python train.py --head_dim=32 --norm="layernorm" --norm_eps=1e-06 --qk_norm=false --init_std_o=0.0 --grad_clip=1.0 --schedule="wsd" --final_lr_fraction=0.0 --seq_len=256
MLP neurons of a small language model. Each row is named by its layer, matrix (up: input weights; down: output weights) and neuron, and shows model dimensions 48-143. Each number is 128 + 32 x the weight over its row's rms, rounded and kept within 0 to 255. Numbers have three digits each.
After each neuron's rows, "fires after" lists the tokens most often just before its 100 highest values on Wikipedia text that the model never trained on; "fires on" lists the tokens most often at its 100 highest values on Wikipedia text that the model never trained on.

L7.up122:127074110146153133141094102117099103117137093111143106188103191101110108126137171117075171108162113179106094190097165104096128167127092132122129155120082103133117130157124127146121083113127093106118202114131113130180183137087143120126137124121108201112141162125077088127161157221132106118
L7.down122:113062162164155087157107179112082101146146119132158139173113131117087097119102192094089109156092075116099150144075100108084165089159123087161172134089136114203121168101167127180127116128162155120124086145094135128160123167134140199132167125189123147115111160193091074126097141137141127129
fires after: "\n", "==="
fires on: "|", "19", " |"

L4.up271:157089111101142198080082123109120141166111122125142111137127163116120105146131157095098155160151039074122161161162121137109113146106129104148096126076145148171132117164179175155141093144103056170148150098136189183184162139144112190188128140108115116109208150145069182157112111082109124149
L4.down271:140138105068175116142113141102124030147129092159127062176090157159029143135110103110148122155085150100185092158099097096104204155146115121143069097111101161165134132214137133216102167154113081108158132124127124113102190079134171189094139082103114148127175132127079093143160171105105119157
fires after: "\n", "ski"
fires on: "-", " (19", "|", "re"

L4.up861:175115101181144133134067114095081142064138203105120075146078118096107100135171166073134191153108106163132082175072097153084138094135097139114123146033099119132157102162125155147106122110092137136207137140131126149185161191156147135158109088077088120160142129145141082142147098177122135135
L4.down861:132134160172097093102113147094141126121138133156084075160117097119130124129132124141115109126107127145185182136087158072104120104160097151135134098113129145148150103087157143180134089172127206114141145140157096122117121099128142178093177178178183085170127133110129127141194119147134005126
fires after: "\n", " Title", "(s)", " Length", " directed"
fires on: "-", " |", " by", " as"

L3.up613:136094122142120155157108118118146100136165100181113081124125127127161095150193185108104128116104177138155169119119189127122076120149080138147094178084154155125102157150081175192119081170098112068171130089120077152093163103152185145149111112092118101106147152117115168153089111078112151062
L3.down613:156167130127095111150153130106178112123108129155138036183164110171169155131142100104135124144131108180116144146186144071112071109168117103133081131141119114150165137130103153244138158131104112128157151103142098096138158116116147158116108169152110135147178190064172113196086110103208091075
fires after: " W", " w", "W", " bu", "w"
fires on: "y", "ill", "o", "L", "or", "it"

L7.up766:155114136131115129152028142130096072115157122080118121153052200151107104047058153121100149127139122106148097144133117159074152129199093177130108101098135190120109118109107132119127101150150105052222142124112176159123175116052099174084144139165091142111154131157086088094190109163162101159
L7.down766:070096105114111118062120189124116102170152128122148171132116119127158127119100129104121096142161064133153195175052099169151104125094114134107130149186100142143080172080142123191130133208155136063158110152144124137181118130177106182129148145157114157099168120148115051138151195118139080117
fires after: "\n", " Team"
fires on: "|", " |"

L7.up341:130098152146110152076076130098145124089141177103188103098130103128084134190134202135059124174126112101122098147148101202134166188130101104103073116092111134113102165148167139109137128150112096094153149169127074119110083033076153078100167139062099129078140178113105203142108145155179134137
L7.down341:148157144124115178094132160132114131109172137154115144130111104141120071105090149204109054175136125136047122092177131128119138156136152119095082172103092118108115167137158112000184131103096156126152112099082093112167130102193161060111175137139141089101166125194113148112074156109162101116
fires after: "\n"
fires on: "\n", "any"

L4.up555:146136129176081176095096118082083129114149108108152084138044130162092149132124179129092232175125084160103188145149129142151164126102126121143079142154150131140110117125197100154127069149106139124122127149129154187141158110114114226161131121082093096138205117108104108063150105255083148084
L4.down555:105164125180119175102081117054124150110155135129120196129139080123148133169074116179149132129113120073124114139139104129152098135093178132107097115131089130153110154150171094038150144141116096164147142133094124145193125159103152097161117145114132112142134132051139187091098198114112078136
fires after: "\n"
fires on: "\n"

L3.up52:101127112157091200116085142099144106062152161099114080133170167115158132123176083101098126147149124071147123136121154102097079152102097153130114109146135117092166122169164100127025123172065126112168163125167116142136122112091136111107120148139147152116149129092117145159178086155188137099
L3.down52:078148137159156119185172156105149104123121155167072141120072089111182127133106116078122077179118122121180085129101035140151128114048174122100153131154156112119135199094108102039085114110153109131101108121131221122120128045162105159126152113156079141193098120124173101170174189124083152158
fires after: " H", " K", " J", " P", " W", " w"
fires on: "l", "-", "it", "ear", "el"

L4.up818:143130120167074100072122136120149158110151096061170164131045136116100126087163157111124204109124084128066194137142144126137200121133121077162096159100131073157077141146186138126101110179049083146146148074154164145084156114128129209146133088097084131143137128143150115096117098166094104128
L4.down818:067130158127134139109102102122102126118181138114080147154143164111154146201093128120185156125131110114136145117132107118145113147095193129120129166136081123149152180122160095033145145141114088174165157160090145153214158170120131063127138115162172119128130113036131149105101201099138108128
fires after: "\n"
fires on: "\n", "==="

L3.up148:098101180144170145105137106115028139173155110140174110081073114162143118140140144062154124117094128143100096114176178134167165189121122109201167109119191119132172131134152138138061075123088085134125150165062119170115098147112124104181110136161102127104138158167127098141128093143147184106
L3.down148:101143122141080097134134094106165156097147176110112089151149143164117186120173087164133158108117117114155162116126147124131123139123094143131086113128168093126118123106094111163102151091082134101116095167085135148134123092055182118165209165098147176118119098107150116094105145102125122142
fires after: " |", "\n", "|", " $", ":"
fires on: " 20", "-", " 0", "10", "-0"

L2.up8:133115154107098242137116129118129140117156164105174146065134135115162098135140142117142111143105119117125126144175187115096128167124130166162071105111130086141127079109095173133086125167090128150146159085113109140140170149183097152182101106103074114124140122129131085099184128153120131120
L2.down8:086133129112101153153113197187111121122120205079125111091159142187103076144164176150175105148172164119150150148101208105128127106153133182113066069080125121058079124134103165212094098184103170105143163123108123160115137099094132158113088126133155050126132167128160072140130103118111090097
fires after: " D", " J", " Jos", "ors", "in", " Wel"
fires on: "al", "h", "a", "sh", "C", "ra"

L2.up395:161075121108152130142144119113109115117109154115079102076124153165127118137101111073165185111179082121092153124171149104000131138150139128115118098126109145122097151100124143120105090114124104129176099123138203104131176116117140121117119125089103144111133133175149118131154121132091169124
L2.down395:105106150164172092102128137136171148137130117182117139145158137146108057166108125167124147100244097135137137129213156073130120115143203088125173136088163122076114144130108139132103125085107090154163070172100166112128134098130056150076090171085148156157146150127112100146146085119121092158
fires after: " F", " P", "″N", " J", "f", " D"
fires on: "a", "ig", " 11", "em", "c"

L3.up822:111136161103115163112120138115118116091147184126120087123081255139148095082117155148069139137110112130081098199110150107170121076126108139131121178065112168093089104160131141163135087153095058086160141101118179182104112151126118147086123122113099140148121131099119144115139114163106109083
L3.down822:158080126141096086131146110130104159089113125131156070196116128102100131157153137180115162125090135121137143059167134153136138123138101149158164103135132177141134076182110123208080133153130098139152106127069167084142130130159102103065164160128134105102110119081142112159112118103172127194
fires after: "\n", " C", "St", " c", "TC"
fires on: "-", "\n", "ep", "P", "ant", " -"

L4.up734:157111160075124165132122152166118115126121109129116102125124087088125115142093112131162128161099143050113096146183124108127100097093134117134153065127189154104204131116152078181109142186117158101169145101153146117131170138157094138162112147111157132088150178167120076167167088240156152106
L4.down734:126111155130105055194161165168149130140076094102158142111172124102107144113109048109136116154118195087118104122144130142160050130179105237107106131127146152109140102124127142199148081099133167102158114142133109127125115131149103156163054133108151158148148202109204074129139145147135116089
fires after: " 1", " 4", " 3", " 2", " 6"
fires on: "-", "–0", "–1", " /", "–6", "–2"

L4.up795:131146129099126142134071129139118107126181173058096121138039103115110154090188130103119173138142071153111107141100155126136155132135151098157131125125130148105148102165179144153099160111052132100146138118105178138100157128111162125131116044151043124135112146111150111144090101199190068138
L4.down795:158119155169104136119123066127162160116125183113141111118101113126066198097175144230113132136086141113141151092137096079215153136109154159141137153073139113119143115127163116153108136117121121189094077139122136158160184093129151146121167135124098079147166085116142135157157139130123079122
fires after: "\n", "-", " St", " Wh", " d", " st"
fires on: "-", "o", " •", "re", "ü", "h"

L5.up355:086128117093177145143115129076106109122133143129116088083095218104143099132127123084070156101204061086146109136094121141129143161146123131133123121084151128144139124158168139159131095132114057101153166110103203134159111148170122134079134124130063122057150117135086173102130138158107172079
L5.down355:132133147124107122140100085152143093115086151112130134112167163159097117143066109109092108100212099221104089196111133154106064118086179115144141091142147101142141114164123176229170153083140134172129156113086117159099127149131168118139139127097139180112092159088199128097101189159127147139
fires after: "\n"
fires on: "|", "=", "-", " |"

L3.up623:148170147096117152134110135091090083077124168143091084134063134111140099129142128053060122105113107098058106110191157126099170128142117142136082144086145161125175181141182188194083127123106110108151146138072125101114126146165124155130069109129152128087168124108139101159120125126112101049
L3.down623:158205177170095137154071124153120160096087143156127165116108113137100149135188184108134109098089094166120096133130157129108217085142108102128093136115205127127131121148107117245154206085144104107075085143135141058137130160089170140132163156182134185092130160140129126127167107095145111187
fires after: "\n", " Spr", "ST)", "ens", " D", "D"
fires on: "-", ":", "g", "ing", "ity:", "igg"

L5.up698:126152102096075133123142121090168094047173117153117170110147146153131113163105142114123160119181127157123118097165143167142158123148100085155084126102081169111119160123133128177117133096066153139159119128132108137062147131140095110120111107119121178144160131144099116144177109134167159108
L5.down698:150143145147169083121143073105136187103104080128134076158051165164111055127108118146135118074165211100082111207081123145150123143113145166106139110071112136154091096095128077077126071091143158255118137132152088159137108156102138121139105114138151096117169155067163129095132072106082138164
fires after: " F", " T", " P", " 1", "-p", " p"
fires on: "ig", "g", "ut", "20", "ack"

L3.up527:167131154103078102126136088143118116145072109085112122149070217126133105156062142124154153106108102139119133120151190121120169108102095096118135137141133095125130147136177175142183131100182149150153159133155121088045144135185096137121107145148119127042155153146109156064153136181072086087
L3.down527:117107108188161144115098122074161098085086122124134100138079105096106198112125127161123173144074149156145157166116183064144120147142074156149146128160117098197153119166140094143103179151096077130091142188183215167162126109096166166164175154106059052125144080123121199122163132117154153123
fires after: " th", " J", " f", " g", " d", "==D"
fires on: "ile", "ir", "ig", "e", "re", "ain"

L5.up19:149131115128136154133127183095155123111124136092099147122000195168123121179108130116108163177087083119075158101078135163113126117150111119124089162149132128113145103118170150148103101150086124114117138128174106212113172062135128175169117069088121133139204140133102128129155120146108113091
L5.down19:113121104153163126094136159132116113092127117101160118139067134113118172184096160127096150150115119141119109094149124160152044100174140116130138194155102125144069157131158097153182104149074106095098170154099081131113123139157159141130130150093096069062142137140150128111148102082136144139
fires after: "\n", " b", " r"
fires on: "\n", "out"

L3.up265:131075175103168191122095086155144133158189104125111094092072116117089155148117176071131173095088096068083095142141113147089092110122166100170083120079159147076171106147149150130100144114112112106147165026161136122132214098146119129161131158136046119117149139131151147148113099144167121146
L3.down265:106165140131193118179147144114174102128129127107106117101100137143111167180141143116102135119098142108099133084162108101092058140169181069164124170109091100122178145121169138200097125128125122112108133132193145074120140113110140146133110127166095115162111118125178139142178087093165107106
fires after: " |", "\n", "-", " is", ":", " Area"
fires on: "-", " •", " +", " −", " code:"

L3.up436:153110119087162131075084116151129121120120136120170173083091126116131125139147193159126158127126121132127186143103098196076143132160083108156117128109147039175106107128147182134118062123072069107145171122152090106162175094203146184105153170138082108112111119175096120166198139123118107098
L3.down436:101136138142142114167147144142018157090140110132131118093159085142110098135151081117146121154160145132131142091114168105106135159125057106081123134082166073127148159162098126165148094089131112125183126122087111103175146114170123072181066129112168137090171133143136126143136051126123126128
fires after: "\n", "-", "°"
fires on: " =", "=", "\n", " •", "=="

L3.up256:153090139161137204147125083151095100101172156070121149122087133103129089184145164102104155115111087091078148124184163112185154128107129141151032111157138093126120136115104185182076129165085127159150116133061150139177140159107158121163018100102121149099148164124141093096176128168146165086
L3.down256:103106125115105169094072103095065118096159159081183143158112139142148107125129182119098144113122115064086060128080125135145151121092114109142090109156127143173101167101062177222072095180037130145187162134092109164135153145103163126132080140117122109100168179170118112118138154154101139093
fires after: " D", " R", " Sh", " J", "in", "-g"
fires on: "al", "an", "a", "o", "h"

L2.up621:126098121116126151110098110138105130145125151094155132141110199089086124192128171142144071125157074126133170114136134100099129088163078108214120080078135110112136164072119127128121062193101138137152169148147140103193148090142190121221125123139086086142191135151155125144143136125113143103
L2.down621:109112159142108130140174154130099150129144186084142115145113126088107131124116155138174157064147137078165100119141165085140139171077156131078139110126111133103142174154155110234087158187076126123108096135138146125154144087114133148053076111134121166176167119066151200120136093183103131146
fires after: "\n", "-", "|", "°", " |"
fires on: "\n", " 1992", " 2002", " km^{2}", " 193", " 2022"

L5.up702:159091156088133148130098124081138089114153151068096155152113147081145154131143119133105189160088132111112143073154153136104109159141037114115078133103132134096084063144135077113127130200050105131162132167095137102131171103094131154146126094087078126083080085136126120113196113159168130108
L5.down702:116112122130106111130173148129088084123125167086138138147143137123146126153158167101103118117174147114123205129158167128080114142147082123120113128164140103140143146156119132135117092132063113172167151165073162151086103087126128057149131116114136116048121132080097140143165141133175173122
fires after: "\n", "-", " Dec", " In"
fires on: "\n", "′", "ision", " Production", " Release", " office"

L3.up107:173123106158177163140097160087038075087121123131113114216128102152143095106155121163112141045184082101126100153083106170093179160115104088178123163087134145105113123164147120204090162144105082094115157142101191149128119167140158087171133038081057129100156158111141174138120162090139185084
L3.down107:140130057171103188113092142132076133090107173100109101160092100177157146057179127124128138131136109153118111131213151112104097102116085121117106147162155148142075109151074131254131072124147126139139096159036141211122137157125141143123133124141117117133154147103105143155171132086145153151
fires after: "\n", " rec", " exc"
fires on: "-", "o", "ol", "ric", "ip", "ec"

L4.up4:100152227124095130114143147164150115100118128154151111181070127143176107135139150162159095142123156124076113113164160112122036122126079090117139063110124156105159121170108104136071133159103153120125154123146119080119163132112095102113089116118169132158160182141143181150120156135216129123
L4.down4:170103151139121077112100115111070083125157120117148153100123147143110092163110140096086111158138119143137182122120095133111124098143093108157085173172180139133132142029174108175115073110144171145119166127183106087087130212063122111165109130196179137085117163096093098144163114128099172135
fires after: " L", " 0", " l", " 3", " 2"
fires on: "od", "–2", "m", "–1", "h", "t"

L3.up475:145110124134172144133177130130082066152152156129150161119107139176129127121179138104123119089161118132143112139162150130126163132127150137189089138113114150141187133123083159184113083151076107096167163102129117145135161117190141112184159159153082151093202127122105104099116090167141146119
L3.down475:117113131106079159144097153102092141133104111147100188140155106148120146133137091130093114163108174135121138166104153075119111158141187131091128114147084161161115095132044108124157113161150081151102109169107078108111135171099129204092220113114093148207079109093122150140097109127117135093
fires after: "\n", " UTC+", " $", "/", " saf", "|"
fires on: "-", "1", "et", "7", "on"

L5.up564:132151141137090160151159153111114086111121175104099119148042163199091135171136113055142160126114078140110103099134137159100114129130140071116139157120103137120083122068104131142122133126110127109166106132078131084110183145066112108122092171044099192100136099090111175065118131170136164121
L5.down564:113169138148118117110144064154120151110144138131083122155130135131125150112177126118189105125139130105160117122077135154114165119104133145102126111229156170178080149095089147131105100176171113150152091109130098128119075024078154238153062146137132136179070173095117129093052082121146142100
fires after: " A", " one", " N", " V", " C"
fires on: " of", "ik", "is", "iz", "e", "per"

L2.up549:125123143105135122066086148155195095121177124122141137141081187145145140160089161105143120136114156122058075153176090145087137137108079107128166149071164107130100132182123138181093042148090095147108136128232043111105136117107145134159147118092128165172131154142170157157117116147141189070
L2.down549:156162145157132139126168177127110142100080117090089132119129168173099119098070114144147088122201133128091103102105148118146123127138094154139118070128122194139155130155102115187131151105140076147114154131080134178100159163186091101149169139140093151137200175128071125078163063184124110104
fires after: "\n", " |", "″N", " 0"
fires on: "=", "\n", " 0.0", "–19", " 11", "ig"

L7.up623:123151182091092163116122132031087114157111094100108159123053176120109146090128153087108105123052134094134079138058127119122142170155126155151092144091102125115173169152171096191147138135110124073118172149162162125135056117138152123070150138079102178076139066137064172104095105146140068176
L7.down623:090095134119123115146119141077107065158055112095102147128095106140133164140066108090149102070099128147148134222081111146124103156151117166089114195150137142163174122108144121170120081175098137124189116173161104082133143106170106163136130134123124156096102163144099078123149149130104052189
fires after: "\n", " No.", " Game"
fires on: "|", " |", "ol", "ro"

L5.up5:116157139148103175078134161144093089103180107133137131144066163116090120125111145104092202214181103072074192159176106146146172159102099097126088138089125105145120116146223097146144087153071107136185162129134192145141113095097174185159161132098145130129185142116118129124119107206112162159
L5.down5:082173171153106172118094070113108139104131141126147188159139135110108066098111133134165142115127106157155118117196144122125045105153149082144159165180105138176145145122128153041163108064102103176140162189095107145104124130139169100140150115121197123152111108109114187095108104108123117145
fires after: "\n", "19"
fires on: "\n", "8"

L3.up565:120108146123173157128125089111163080147104112116192154133087170142130094155145131156152150171142086095062145128124121180120174148133104090137085156105107126094118167126138138159096140138085124115171190122134169084148174136131140110174164090086122122136124128119124101148124073151151111086
L3.down565:102106098151102144090176108133084160123139103061158112155053117134044166127167174123156146153107128142114131128166120125110156086126136174138070111148087112123111149146077110255136146149133137160111149108164124119092144156150120139141137113126142175074115150146097135116113059160128116160
fires after: "\n", "s", " (s"
fires on: "-", "ult", "pl", "imum"

L5.up515:207112142144119157103086176133112071110088158148129161139104134185119120165106148115094152118106109107045078169123115129104096134175084129106105133110123146140150122149121086150049115151144076108113181152150091151108147080117111162117122165097076114095142126130114094129094126162116135063
L5.down515:169149202132126133115158151101091123123141127132143174120070115132150082192085116163122108165117094132084136178142122146092123181140189087188143126174161164077109178172154127000111049076134158156091159123136059091143121124125155073156101154122121102159111133167174129107110170150112131110
fires after: "\n"
fires on: "\n", "==", "-"

L2.up403:149153187150107178172127128095102141106146178144143053167066142105180122134093133075130120159135100110105120183144120141092145149102138137177147108111132115080166147137084175168174112131077149110186129077106161123092112095112135149135119094139119084132205129156135136113150145147121131136
L2.down403:147114171164163077132174162097093112142129136158189080109116161132124113168152157105137088072157105153185135101121168107151218150100140137101163127075109113128138096126183147166188146175100102139097120107131064147081095147141139179105089125111130125095095085142170114137172108090147119165
fires after: "\n", " V", "H", "able", "h", "ah"
fires on: "-", "h", "is", "m", "eh", "st"

L3.up273:144117135107112131126113149093119145115150173110139057141002133133130102123159151080138169117059142117110093116118144090142163125162136125117127150135195132059223136128136135173118139142130140163134187058120124138148136129117121132089115152100081122080153094142134109155144080119138182108
L3.down273:194106172143161107097085138131134131131159165119083118054126186138148143123097101106118179066178127167122073081141134118112156127197142102109020122159148150087163168177109142221131104146161129158147139160126091095124098125171062158147148119115103142155101110209122138127134165137120126086
fires after: "\n", "able", "I"
fires on: "-", ":", "h", "ah"

L4.up315:134147158079073130107105161070138076029120119102112098118086185134110098167096172148111205178143132076117134153122096132142100143170114159123058109102129140088116128188133114122119078184104095102125108146174109153086122103138180148165128101108052106127155149153109136104119133121116110097
L4.down315:146130202128105127104129153050124064089100106135107114133157204097113130212114110133151116138102123091152147137113106123121146121118198165199107134113136128104108176206191113069117064119091145180121143181163106122188123104128124150094141149132049126169162124167164134121132190107164121102
fires after: "\n"
fires on: "==", "==="

L5.up97:211090133086183162132154158055155099164146104149111105147129172131147167197144111137078173107121073095119115103140151154182149060147131124116125090134088154138131144153136150136124112145143071106122119125097118166129128128165161117081139122133099119101117213132119193218133082144162094098
L5.down97:113107132151097099134100161157080147139129220147078104132141154113135193039188106212116145139119108151136141113154144161107117177045123170128156108203151134111164076061151154120141132098137140157144079163082132106091089146144191205115115137135154131131087131135114149118119094129127108032
fires after: " L", " l", "L", " R"
fires on: "od", "in", "ul", "ub", "ad"

L5.up148:145139178145080153135091118151144121121113120069102138159032153157140108122124157114113177138187083157124174127147154131097148118110083115128120137146147108093126100109176160128156107161098108116156133122160162234158102083102111183152112066067094071138196128127114154134076157143057146131
L5.down148:096100123163145147109062137089089147116142130110156202148111176135132141163040172136116120150076104126138137157163183098135075104156152114130169138132101115149136160160148092049147142094058088161130121207102107129166138129192105140161116128110160119161157109117088152085156130102100107122
fires after: "\n"
fires on: "\n"

L2.up100:122110143090097202152168078159113099134171154092190116110128120134173147157139131135160140129100186111042115109148220093071054099115142120176087117088124119075129125202125161140111127139077105133170144092128088137068165192172105122166134120178133112102082142109146162097103124129142156107
L2.down100:113105137168069056113188108130124166089134120136182185127181141160148079159109110135150151124097138102155099112114159081160116137074140103102142126162125131116152114073082141141161072138097114161147138172103117172206148165160162156141168165124139134156127117096133126147129137080079133063
fires after: " L", " V", " l", " H", " W", " Jos"
fires on: "od", "hen", "h", "id", "in", "s==="

L5.up184:114187188133103135124058108114106062089101105065121188123030228149095119158107124146153159096137065187086180136152150117099155170101078096115090178108196112117128146108221166100105129149147121132099187112114146157130144133173130167146116095077127097102139130143091131134084116199125122134
L5.down184:133125124143106182117110120125105092095116052110157133154098110128153144199176165092122117139074195121156116099109154107085067126140156121120164181132115128140136182146159118100110161136123101170172138172094118086204074144132161059111111124124204116111166092147135110105170113102137131091
fires after: "\n", " Loss", ":", " j"
fires on: " |", "\n", "ump", "ke"

L4.up799:127161079130085126106035130093062145143168119111120096123119091144149124181128146117078130143255095099131139174113187136144137137115134128146091142096124183120112123128203137119132091170098094143143147128116169171150118120073149110145114119153122126167176155133122142105142121168137120046
L4.down799:119130108190068158059103149107120157139165114119127082155140075134135128152138123143154143137145106108105113170149110115169113144103123115133136154107140098166081088154169101017159088162117094191152158187124146130154117117132180066142148138115162107152147104117129180104112163115128127088
fires after: "\n"
fires on: "\n", "é"

L5.up429:162125134112082159141122142116127099099135120136139040106104165126116098098111127137115156174113169086110209175099132164042158092150118046146092090103122106116106147124159109147070098128097108139134159155108090184137189101084187134135121152130110109112166089135156121118205077129070144114
L5.down429:115110163131149121137098085132163200129097150128154122088142110161158114114131127119125133058117144163067050067144096114207044099079115152122129108193120165150116119095112123017169175161186112159132107099131155104162111115159126119147098091114155097110128132146118160125133170181188142136
fires after: "\n", " R", " as"
fires on: "\n", " the", "The", "w", "ol", " The"

L5.up778:112090163166120170155103085136117122081161182147105122124108101131126099149141147076121153098090147058139102125104222136155108112100141145174128114080113184093113096130125120143109140139114148134160136110054143095119133148069171102105143180133129249104132095136100125121165100130148156114
L5.down778:107083168193215108159156159100078145143147178196156157093192146150130121126131059117158077072155177153095112167108108165084140173160141127098133116140116148130079110111116154049152221140109091081138103117136126140122112136139117125086112093076102146126103120155115152123119118139119135147
fires after: " C", " N", " Ph", " M", " A"
fires on: "ov", "od", "en", "ak", "ik", "ys"

L5.up315:131168058156065187063133104136158134127149162124154140108068152167111106169101118136121173137170078127121134174103178171104121093134134085132123114088167199138128116114149124139173108141099129143124157131118125190118112157104120193121115129057125111104158097141098106047136113200144058109
L5.down315:130127158213100185087167094069133164088141100129117151143099160125137133153125161178126100089104154092130185127163153078184120137073108151099180112110102066218109124101094111105095131182116105223139128146121062139109102074109128133135142146126102112163124104119145169066097066059096088132
fires after: " F", " f", "°", " T", "ats"
fires on: "ig", "eat", "um", " /", "ub", "ut"

L2.up723:085120113057137117122101154107147074122125167034151121208108162133139104167166160115131136104132085046084120165160101148040196133137147150135086192110124139166136179162124203139126154104101114060173157131136138169152165132098118102130173136083118148189181136110101109082058087159099159133
L2.down723:148105098162106099124174182084085126117133149093150144104132066162076163076132190156132123141061152101183148128204130132078118105160181124101096078137122137148082142091071132209089133089149093106099175125120119132120177126168178127053187179103168149094066119077144099111085138108129142137
fires after: "\n", " st", " rest", " St"
fires on: "-", "or", "qu", "on"

L5.up185:141082158125109184115135128068089082126171120117115117115158150140111118121113169077137083137202113089093171141087139134088158129198141114127124097146160152160154092152191162143118084150113124135183171111160176125168154069100145170142176134101089102133196161140095131167143113126081103130
L5.down185:177114119129124150118193190103134072135097183119149060111143097116069103140113125167134123199152069109093139104083195149103121159106116104107089116097099141169094150190126185227120162098130103174198121129143126108143108090138127088146172068144125150113164167116126150149097135179091124194
fires after: "\n", " with", " by", " for", " the", " to"
fires on: " the", "-", "|", " T", " The", " |"

L7.up624:126133138202103156118051107071119139077193125160134129116146121179202147143105174116141131114135086127079108177192183125089126146131090104137099188095107132108099156160183118107115114148128109111142117110139120144101118099121148142118114176078137098128173188113088205120093157140147161130
L7.down624:159134119120134142102046128106121144113156112121121168114129105166137109147123119169146127163108103114070098136145157107086120148136132112072146184138128091131085155140161084000161147097149099107120096138136078124106108145098144076124162146125090082119147141111111218099082169129100141183
fires after: "\n"
fires on: "\n", ".", "\".", "s."